Weights of a small transformer language model: MLP 384 SwiGLU, 12.9M parameters.
MLP neurons of a small language model. Each row is named by its layer, matrix (gate and up: input weights) and neuron, and shows model dimensions 128-255. Each number is 500 + 40 x the weight over its row's rms, rounded and kept within 0 to 999. Numbers have three digits each. A neuron's up and down rows have the sign that makes its largest values positive.
A block is one neuron, or neurons of one layer that tend to fire together. Before each block is what it responds to, as a language model described it from the Wikipedia text at the highest values.

Responds to: Mid-word subword fragments. Word-internal pieces that continue a word already begun, most often "if" (Cal-if-ornia, G-if-t, F-if-th), also van, Vi, han, ow.
L3.gate141:532565584489472534485507521568567481418514525532474503520588437512497504476524525519541537428560454460546435547534513494505430487492526508490500505420522428491480450533474544525523581547459468435484476479475512469547539557473526505518530527509490505458507444505555473519503483463496583546486487472465592549520543550439478507451583503483432557449491469476544477543430436538544627456470
L3.up141:519523518536595579504535544493467493478494518511485566533541584482529569550464544475510556506522564501528511489501455540489501548460520466473496511542464561517569512493525475544485485528474487483514496559475489538490435485468430538546524498508542451478512479493513501527505437563522554541531472497554493438506483456431469468424524528488443546515531425446501477564523504544561518453455
L3.gate259:513475529458545534542533461529512491493492450526473496539502517484510482521527534417541504420472488429513462424422465521534493494453568463452426465454512545483555483493528534532572457441518480460481527543479476489496539467481520519490535574514584460499540485457549537421543433484499491473454504483494495533474458508546504453507539419519553493582554546459535435478468522486478510454472
L3.up259:505491544497520445503453523532494511580441446495471512494519579424531477436542492404504522480464511491604519480474509469539502543555492399432526495557497469554524485486468533546498465453494517494559568526450526445532530488491480542564451539484537497466483471489436498471587509459423501556522401484474578471626442492486431528462401502498517520429520499494513521468511449518494479413448

Responds to: Mid-word subword fragments. Middle pieces of common words split into several tokens, strongest on "red" in credit, credited, credible; also census, Pennsylvania, Woods, Candidate.
L7.gate11:543426500471462533498432495464491455484454456519521546509552550575481531462518502559457494504411481483467500501550498539537515469526484454461500463515411496520485498491500470453492471535441478456570461512446494504537486483425477558536496569422515513434483511517475468569565523457515500507494519541503505479526497509459451429516498439441514480527539478491526537464454495511541501517518
L7.up11:525495521477523529511504545471518484470505527529545496469520522537503509449479527430470569507530541463464431487526488481481431568463458449516519479519537470496565517559511475557494542489543463491489381489465428526542512557433546502579491518466537428506530468528468470505473500460503541553502513512546551509408451530517497490465467484466420470551477454501490506468494516529568520478538
L7.gate60:524496469458502485486465505440537557465528443440512562546499437559503528515483542466442441498470528407521462504532462505477571493540540492502531501523522543493495481396474525440434482486457532502468530488505496512467457453460436424463522441446485493479467578521443510483459518553495507482514499512532541564465479494464526451521502536477464521527484471504495475488524488554516451508450
L7.up60:539548509414481513475524500451425528469530506453563510507552450493549496462527442562490460506448490478602510553551556461496514483532471575482413445481541522591546438547437436469537572493430448454568409537475505506563306479447555502462448543504509531470553527486548494521467507484499551477469518532499508533500602526457521534550523485540455486562489440442507513490463526480507548428495
L7.gate225:558583476532508492525515430529504539482480436499434493510522427551516513555535569483527580500450524499493471466487504527538481499524462494548518481497498484477465574496510517539511508508472501548476445492486426461582576548487482548499471504487421558485451477539490489561542500438556478491482545528496573511525468537535444434483513510571534497544520533564527516520453430459570526503482
L7.up225:480539559513501484530574522519514483444480441549482462490452487518497564515471481566520458548484505525457412522486468549537512525515478547491457513471506509474492483536509471536465497559478540503497533548470426545484542575442545480515466501500455458547468561502452503533487487467494497475513420557470541525476548480540473500498500502531478458581469513498495433457438500530522438509503
L7.gate231:527549491526535512514417538484584525468466458554459496527503555496527526457476413447512490547380480524534487477479523503492485443494496468517513538473541523490515520513528531505511544479532464486470435491432400522486536484527523485576472543386459482525484480471498409509545506444475586465527508511487540445500519464413526425524490512475460463542489544452536590495549443509584497536506
L7.up231:515497505510488462512461470490531572479543519473464475446483530542553461509470477518497476478399509532517503498476447485536465502570469524561509535561510509484502475527478491514481480454506494482472479512473397520478560430485558533566516593478479573544517524494471522535494491539447502519494505510531469491480557429546475500500461441553510540516506453500504604433512495475526440521502
L7.gate298:501531511585528457539529568518528580485527497418491424506519574505544444489410465507548481481450491526528477511509443474460535491520496504532486491451523524546480477427473510512522449471515509473454524440443513503477493479462491519537490471453574521576467507499550436467501471495481590518527553462488484481480572514402481464433553575450480586519452402503520524465508479451468486523465
L7.up298:499472480495439450530484472606530548526516504505507473482577460527562513487460502577538541400519560518508436478440463434544567463506545479502535557444518458508500561470508470487463563481510470417577461446505469445453522510547515542527442538479513525504466470577530499549570432511500549508462510470491484484454459410530486473443523457504461514478489472418491518470520500507456481370620
L7.gate320:559468597444462470575528477481506420473507475481485471526551539537537483521450428504494414466427480530503491549500510499452556478462481515490442505517521502488458469485495531485522561488492512445476427513577499517505560425545531554482537522488503479507506539533466470573527461482412500523509475463510467425500458472463483511521420435563491539521439476511519464451441514462554501490508
L7.up320:511433518460469523501437492548527529494547527483550496531515530535535488521482457509577525515524550552528502503567565487492425482502542510455528459564409468437553517512520479540510507443429500500518481457526504488497537495563495483505462536467508475542525538483540407533465481475498479429475510502475461504487496474490546468447537461510440572553474435517482485500487443489483454488505
L7.gate321:549438487478514489548557480464517488473529450497485503468547540548568488501468457505598515516575518525465464478469452461420539476470511471521516475520513430458490413526526478515526541549517500455554443479491434555479533449417487528538561574492539504495487397525486501473526498466502564500431605446534489484439482464494452496466524420502478464592507538451541497539541505417475451536519
L7.up321:493526520450487463466523469461536470543486483533470494464492514546530477494430549496500511523568519500497524469506514517510479522521562515492493522532509521489469468500506486514531520454502480482481483497438466503509547449366465564581433554490505554571492391504471509495473506414535509523443513494471458466522515520548506465439506475480514506514491518490506518523462556522469445484503
L7.gate375:535455534529518464529432509575524547469470490435442392493520496515552492522464552463505563574440548551488472445427453464504386470422454531540501566465482477490500516515516489557498494486488506449542523479529451552489509533485470462565517474511504509488430520551459457458561513524552475429534545396505470513471427447527473494431466471583406541505484495451508554411475486479562493492513
L7.up375:524477459494415440493462489507560495530474518509576508533495435535521491501499523554479505487445547473491546478446535551468533524485513493454441483527471485458471537498499557447457571505451458485468438465390499603468455542450507466500531577537523459450547510509484505519514488508452493519450442524523432488516497459509543540443473438483561529398470424506487531512530514517468507548478

Responds to: Wiki section-heading markers. Fires on the == and === heading markers that open a line before section titles like Discography, Career, Guests, and on word-piece fragments inside words such as Pub-lic-ation and app-lic-ation.
L7.gate68:572558501485554504504537536519525566485551605517522538563519509459448496530448498560505515555474479522536454437555467382503518522518492449545531470452470504404433486481515503453481488510461546488565517515513590515529530504521528471524533494535488466438453490506487546439481515381567532475488482472509527537453445505524516479535479470551503395506416485521479480544512517508471452488542
L7.up68:536537501510543487558512528445513529476479502448453514477459477558486408482462492454465551499396483492505560468527511489492531513449457502452508510503506567496492471462544490463518507446496576489508549520536509530554516504537519540492541475527479441510578636460539467514471421452487530468512513511446529579509509456528438532483552499527469575530527485531481436463581546497516551464507
L7.gate98:519534499456420531561485508552527510490520458567539466439578402523537478593531493556469461465488480516542491498454555532473528472484460427478484531546457473517470517396561545521476491517580487481615447437519514545465495527436508563500527499502547479398466467527484486518580527464529543543502514532568533502503475487452484529556514485529451550495500484517501476464515565513461473480561
L7.up98:529422481533534458486532475469472485534498507578523464465493460539488524509488446537541546554532496488496559496445471548521586473541503527507506535558525435494476416519524446505484480546541535561487461532493510530436439508441537619446559561498554489547501493472494524570458457467492554451495531468582480488497471494466538446511533451544473465552553583525508506482489466559494541456514
L7.gate190:517490592558509529491481435494454501460511520444516486468553472467586502486481503447496504533525493457506517473437505491495524507440538521413508437549476477501460536476515553438486457502476513507504476489495459511542386478468493511509494480513543506453572469560471511468557487547457485434485559532496515509538482532504478502465512562481554495419508463452531518476434590517497496530537
L7.up190:521481495506516490495496519567566452544480505535558565495537492498539477538430537516495540511445536551510514437510484568485550535532542444524483462383448481479478556501469491431542511585455503488511542476520533539438474423472483496495541561533487477490561518535483489503526452489528515535508429390488471516522487462500524487448536517587502531483429509471481511540424487501443555466532
L7.gate207:523482530464534538490517495533473482466478478520502516457504444512501479585528530455441492458500465501503486500494547486528549449545479487470523546493483439467440432555478500513527549555529520558440501394477493576548433493526565494509545514511480503432452480448504588550517478526489564435501571459581491559514478410512533562500553471553428512537549503442531444519475527502540540488569
L7.up207:507453548474527491530482490486465486503453464478576492448504556501449415500489604453513532521558442480415527473461481540510458434544546502536531476555443525524498501524482474511472512473514422500438396415484455428428529475491478492510515481503503553511570527462499528558560523556502542468495499476468528567467541530466437500538491535505451490463452486534474494516554534513463494549451
L7.gate252:554455434426545512523444558546461524476510459469505452487473477456449485469481529452519564425483530465484504537528489497405571426548555477512491528481460547495513473484528547553515540513485486469482479419508511521484545486488522477517476559466477462445429514539528485428490493513451487449526566502511569472413402487418491543559469481463451564451508459515514589466522501517471481467443
L7.up252:503548520516495512516581510567486505494473538430526436522498542453505454540482490511495498457502444505492474564493491479517507497564472513512481577506471500436502440507508585552444591559495494494430587440505573449499452512588445533487482580552457467462409500509563566480570473562538492439471523473462508497455435493413493568434488525568478604468500539500505521491519497495445578506504
L7.gate261:520508479515592528548460503513579468432527524575504457473494362487519523503516474513531529470458435504395522472524521478525531427497417498561531477512484502500528523481564560444562463539558542457478536484545486499470551547507478576518548515523506537452550454497634515401499522488514540480496467521528490502556537511492533579541513492497510552558506483551531447518507458521431482500468
L7.up261:520412491515460528491508515415454496484511508447505563568557464491515484509536387539556565589537506479556508477469510598506553528516527469532492496575543485524492462450497491567549441452485432495411545530529534431475452499516531542471531489473468488508482422591518504528500495559485423528479538473476486445484512504453541515530465482520508559482580435502525474497429497425507536519474
L7.gate266:527547496499437553545454533565530511491486490547494552522565438537416511501466491461463542477532504558420473534500596489435521540537523457501507469545518506501468522454525532497606501473466481538481454515457534476454462523517452465450439499502405496457508521489496535547478534495450407569519520466542527447440493494468489532510525519526509554507513494533485514496521446528541524506432
L7.up266:465511521487457495545472569490470527569488548493481518532500482437497580455484516499511556487469485463516511464585523569569469530511493507475463497466428487490511579544579512468542507529462505494516497478519555537391486549480477532482450483533489521473445400517503502468528495560498471545523502565510501545454450537470484468515575537551518482396458455460497510494474479559513513469485
L7.gate358:532466462479516459460538531602500597531473526559530478454492459571506437524486537494536567454527596567490507464461463537498565439526518468511542520490458471476552461447543510523538504547544528479433455456465457484405559472501542525506588549458575444474455507480494472437500517461511507488532489504557459533490518416497492551487477502548434550485601463518530481505513478520533480539506
L7.up358:551442496435537528520572622484538455479528441466516506430538504542440446503479490537535448523460471490450498481560537427421459490527544433433511484484530508580492490490409462510504448523536547459481483546447484524451425524509484491550557503513495500473500456475499380496465498555487521508485566496545490466539504483524528540550575460494439533550456491477527429512523504505481506535543

Responds to: Mid-word fragments, esp. Album. Fires on early mid-word pieces after a short first piece, strongest on the b of Album in discography tables; also Albion, as-s-umed, C-l-ark, St in Staff.
L8.gate74:509510487526566507553544488540529487458458488494526527508510440485568370602528572538458531465463557513466451523543498552527492476472559532364495478537439436528422552517521496444502487521555478479536476481536511512522498446547468613520525514509517479484553503519581566489522508526505563514475493557540595519442484513510444542523479465504481428505485472507500531506489513427505488472551
L8.up74:530507526506549530499522580488502447432502466549418507563527458480531481488560516504495485528493491447509515445578539493467518511518465439468471445425448509465459537506540507459538421485530516488371508512540483463489483468547430567454489491573492457477557515520464544421487445635556526533481515520496513444507499472498542554479478535558490468486492459388501461462459481411363534444493
L8.gate162:511535464516546513453492500561534538470485482523541447475567457504508510502567516574546485531408495479417498459557518465550509496509485474521529512507484471536544495503451543440504501494646541502511527436554478567468481538476505549478536455511507490408546517497584494439484514481543515428496485451503590528513413449488504538501519463528512503507485545566516489539443466505526477482520
L8.up162:504469468457498458543458469448451453479477481564517468449484455431496502512499547505460591490528439474400416422483496476500504407519473509562460500463518461516534534511457541541608413531547622499392483444470464486523484502444492506484502526500513472459459488528516558469522486453529570469524473481494457543567473507470495549548503478541525476522569485528505506423521510482517458544423
L8.gate201:515513551484533469508555513582426505473555480427553511463507450580576445519514447532446428426472533527526462496528526512484577508501518446457519492510430524466557418434463513459540558524554428448489497431517449478510484473481502520492528571440531516450573446453508554431484549583535543438527509466563567514504484503436529505496459430475478519499460511555548465505505485435508462518512
L8.up201:537489507494496432515472561520548485484562515488486539491487491466529513573569500477524464483569521520496505520490516482557533506553497466513497510466438485498527487510478579433558533493525511460438533448500466584487501551541468471503539546527504453467438510498569558366444447538528525446587489526488544477447473438443567558434489454531447541405467483524495484510532502545457473477520
L8.gate377:543514487431490458539497519541480531482509508461519524466464484550497556459539546376530608500425566521497550492483544512457537470505471437527513570536552472540473478487535521544473546518603530468551495519505454540520495452444512525577568491433554547535466462492519436570581502504533480552562548456463482475519466542484529452553443498486417465491486443525562524525539443466560518509466
L8.up377:500491442467456453446459489569379500517456521530520524482548453524550454475476545554455539541568529432440556476533552500529540413482513395511451480487506536518507475510457508455511437485421552460535407559486529514429478572427450478523487493496489480500499527539504513481536464498500523426498436475474507471542433469490556545464525535543481583451524526518493531565513447474501520493455

Responds to: Mid-word "l" fragments. Word-piece tokens inside split words, mostly a lone "l" or "l"-syllables (al, el), as in Bib-l-ical, Devi-l, B-l-unt, Nep-al.
L3.gate170:522482489498512515583501500474530515491499511508501455515516474599506502542483436460479579531439528362453512442491505501518500485493431470473463546448416535521531458518512523523540497515517587505495427461568487517520518525548541523510543465507510474481504494507517523482537461534508489463572453512499506515446492480528503526468485497490487526508504432481520549473441576548562416508427
L3.up170:453462422508524608533440465447486472482487592531524485522473497539501504452537456503474528550454548482463536445524492552446566555512504568517523508445497515446461465482608529487517394474458549525447488491491545562492508520532506483492542494513541497508543511528467550490429539532497453468598454564519512444416449459516518481500551584510476477496481482472483496514550456560528490456494
L3.gate275:510524496543486492498520479579540504454530453572528516467459460487514468465598528440506543468522471449560508480445532430466568557504496483460495527535508466502528416508456565508465497454545504547531522507567546497541424522576524507592610505531575497555494531486556551476579490459423495522529505422520480530495523483540587588538528511481491434513556507513539507566565516522479462456483
L3.up275:479470488460505492529521470618541486553489502472450431519493490518475487476448578460483538438505512481551500529459436478594505525465518525487478513637549492545529554551431506458442515472480508465480563476564540541514513490515505489539534523518455479465542535501507510480554474478473510514521504483482509472487504508448512554554449515506481569435439493472497488494605576545465464499480

Responds to: Mid-word fragments after initials. Word-piece fragments that continue a word split after its first letter or two, such as ac-co-unt, c-li-mate, c-lo-ud, C-re-ek.
L8.gate175:511494520509510529521467483511480575483425539524530522466448513476499467527530596550562440515476483483500516498538533518459593452518417436458506474452460455456440473463447497436524471532480498512559446475519442569444520511483433451521486495437488520523498513507550454574482452530425506495456489483501514523485454456545520452440506518547494541450430573508550475497486517497503516554467
L8.up175:538504545482461517517431518564489565487535460479472506579471501530449460512518513500566534520472483526435543475494425463481546500489381471567522562445518483438582492535481463519563474470522504526515506505506430538577490507505495521531454544532480477545463570575530493432559517499491525466504544521570513537462516528501551564432504459500524461497515499493457475452431473456487458496532
L8.gate225:540419441445532461529463528557477508462522484507476535501483522503517578479475494443562456441536511545501448518516514533441596500511508511417407454457466481522531442533536548452575511489456540522513446563564458514551450497479470460498489531442504537508522438528507539502459569536470521514538479570505466508390468510465580514512531440421489440546449453510532462475549433500498517453571
L8.up225:478483536483450519404502526510487479543515575496544553519562531548562489457389498526448472491485451508482550497486518502530487506453500476495534458555438462407505446508383462518544543538404495556456492461481475523457504500417498482467523497504514528491523510579539476529517480429464525448521520570476494565475502443482509515444443439487532576536491523531520481502583506572494546389530
L8.gate316:551509424422484524509461452560518512494461476496517487512513487592525488512467457487570507423534579522473502508548543443503513496492437494508530527447473501506498452523529529407507511551455525457609411505501429539433538503528513455532522522449496479497455507554489419516478421448467529514565505504585568443475508492441547532522520549482453521478512447502528490545511556461532518562551
L8.up316:492562429528513439566450487540477544478535515548553503495601503517478459476470467469522499486530567524506493522498488535506586538526501505450482524445511516467463449494485512526431507404536491499533437470494467540516520494527517451595466494506516512500564425574521449518491423469543551494476514457446477495447495441462523514464491497480511572501453535512497536423532516542547542512680
L8.gate332:518502485563561518551525527561483614487586472544481510439487444540519488453500524475474451455480537452523430481490488492494514557553431454432480545561454494484470476437549483438458491570526479519485546519508481541543492564554544472541520493491499491476502511501582484410600520528510516476525482537586572502481500442494485537468473538444516464498532523507516523514553458512473484489461
L8.up332:459490499487413507491476584471497474488484473539422514428486452555495441541462531491505494476472435514447537547454532508546561491557567562541512462553514481543483527517504554523570519493477440522475460526492500518523538521501513438474452427448465536516454535519444511553425554500495562546419527497488547423465494454561457512479563534492526507471536478452521451506490570442447494485599

Responds to: Mc surname prefix. Fires mostly on the Mc at the start of Scottish/Irish surnames (McKenzie, McGowan, McCain), plus weaker hits on other word-start or mid-word fragments such as w, W, gr, s.
L3.gate200:507537553507504507520533479546558416520521482479514500545515541459499547509476518529444527529528386530505484619514465524492467439518470480524524476485503463508530557551484489416513439474589484607451457462467546486508553440499572463537537611500526450556523481480524412435507537532591479442575528493499598494564501526486576493509485484462433498543470473418503532507453510469534441570564
L3.up200:493541533481490556446530519531522470551491473458590519465548443500502447486516544532533488552461477505541501447447504520499496459503510484521505475530577523431553450546456478529430467469525510509456501495388562512507524476478481467500507482523499521552504506451480450532513522493517497463532542514465467570433574478553436489507491499481473523433456512476504602587444521579503535566503
L3.gate314:558478467478599516465453524544565605493521442517552514503502479479592506543484524470520609488509546541499526517488512445531482503483503426421490535500463480512495553525521511456501566581514574496476512517594534487504498446500549551454553484472561524495449461486488540490508512493462488498509561514481557501470532423471582507416443506471452399486470476428587537545551473452521540492577
L3.up314:482486427488551532437470536473534526543502495527522633530497492467478545564435552505487595533484488604491585531517498507573478545545584482469526492530493565542489539476570479425470524550491511488476564528513519452500515517505567489483522578484528560533495494507455603492440534509503467525494516547424533556523589458457550515496557467451446464474439467534515529490530453465544587529540

Responds to: Mid-word letter fragments. Short mid-word pieces, often one consonant, right after a split word start like o, de, a: o-b-jective, o-b-vious, de-d-icated, a-p-pointment.
L7.gate2:582559456446519559532532459494498501421599451453515560503509489493587545521462513534554462439513443519455486432505483499568498550502490421496512479477479499497519602538555491479535509543551491491542404516505403512461530489484537552507610502475519531544521456526487407459543522534493543518508525533498535483463472526509485482484541421475477432507481556520503538475571489431529460486541
L7.up2:447449492471458438539493525485506466498466521528536549517542495391502627541536447514456527431444534467495559526540465554480522551484493546464491513452479438538455526565579470466574508495506518479516539539536561441553502484503498448478484527586441502458438463453463479494540443441431475466472412451467497601543542584501511390523474529539557467401410494578499476454473537477472473483472
L7.gate7:500514509444505534459513481510419485455473490520579557451539436480590507556530480469431501461431465490547507515530529479492569390486472479452475569571436516522441514478408544488505531549459554443474471468507451490481516507496561511505539495488510492524541483512515451434546472463492514449583483483522601499538469484508492538471483459443555494514453539529476508588504516501524416569464
L7.up7:498509569471476500478494533460462500440470503488434480438584480423530494439553456629541549487501447510513538495519448464489510539486494546516524479465448499460499504508507503515566419471481546474493446434471465471453541578487551424546466605489572541525446454538483468517410450483500509468511495541518488515506500534497461427477556493495514479460448484595513528512490473496523480599571
L7.gate85:522540575528456467580593471472523566551469514518453564512520537533571503541452465478522498517407441530517604506491488468501483451505518518493524502468476487478495502520541470488533436517479485380569551507489504552457545547483489510501531577439476585534509506447539453581509570497498512505519464452505495559568467493558552445510523540419489530461484486558558509568457512498509476527505
L7.up85:526502540490510463500538541472485424480517502496478505521534512505461521528590512499465582518456480455587491498488476481526482477500468565548494425533553510430540501493500506424514438471505541530540437575491542553477481514504496426511495543453490494557519476440525473473463569550546586527505536478517453478519477501500463515482516510543533488510477503524476473540503515563498538520521
L7.gate155:513540458540436494482416424505516463421530517512483493558486415457500455520490464538568465484470496482485462464491484543480458499422490470527472509559423446477524557488478536417461508518486493503527441578497493457500545438493491468479586508401594549446483521477489483463469417496500538432524458491549594502509539501490569545499506543426534505512489525506494512541419502497534486478516
L7.up155:496513427422513465568523454466470489489476428550497536590527434570467517502517469468544479423436479477371433463582474506477525500520505443505527473451472463491504513510525551495569522540449492478581484462489534498522442531466480448515537518414516522453482553478502459446522475429553475453547455528476522456526490497525514544468506498544439523492507541479495484501515458517470486509468
L7.gate240:533499532491525465514472476535514547531494459440522505494519438480508493478447466479530437530462473528446534522463550456504588468483522397449515516543442498470560537486474498484506604529522532455490487466473474485502531454460430550520577510506444510494460529530498512514546473539481566527456486489556526505500471526487545510508494440454510515563538537543496500566459540508516495539463
L7.up240:497495431487427523497561485389455501514469432551507586509507410472490562527501497525426520538491466469506581492563543537479523555583465465552449467472533467532520501523485496494596525520480542525460435519540486498482535488482468512452477471478497469541530485464494396521535607503474567463459565471488460448540579541498467497555520488493511461538505551503476504418482493514521549474556
L7.gate342:495473635529518498534522482568504519504518488499535397511544507522508479525459497474506528521514510436553614499428567506445472418435494518512533547529442480496442455546605545454451543508500566491488537506556448505455521519501557521514476542486475538483521506457556538522525540523503484493495537499473559503503557467500511503523432492519432501498493548529529553435463503424532525517484
L7.up342:499466477487545513518569522497522596576502464494544524556493551470493425489499505590481530483505543511494523522492501512517500527522536477514527477489438514479495446554436494529459483486522496544440555523454548509507473463507555517497458499500556475504572579486459501484526546418503534568480524534433456513519557517532495455492539517546476484533576412507502516452544452548470482484507
L7.gate356:496484529514428496552495485465548534525547507505636545453434538554419462558499534529513509536538389549477512511548504488528517457471497468454519449491532516481581525519538464458522552566485509439546483502528573509454478461555498413494491501376500528479520508475561516525509499498517485499496462572496569498477456481492482498562460583526531445507517482516495521547474495572533540532443
L7.up356:486534468492522536494488414562513449558534510434521424518443435458493524464540497472566450500518512572548459523484496487437508521436581499502449515577494500450579552524544586549479504514510445503626518519537485485422448545486503489416524501496541567457507522464515549501511490495487471476569499495566480569526521537435547437495433525511533481473512509514518496586509500423485516536498
L7.gate373:543498474507486551517518416563526567510412503592536526478504454526464506530500481561526499491487455496421482502510498476511511514542532402511448478501497453399529498469545543413528486525531563496562435499535476453392529404442525553480494490451495481535531448570504558455560498508488512528479592493492518535463467556455480457462427468503484441476501550479581584532467464475543491446539
L7.up373:456493536527517565490549522515537481562501530468502386474432526523515555567446475556510446566501574499450503501494431442414468507450476551513566460561559467505407459507486523534448468519509453498491542444472541481498445484530450514484462549530480480537486568522469486473544493458493474515462588468453471509480502500511557460503455466554413445472507541464530499447488485549421521464493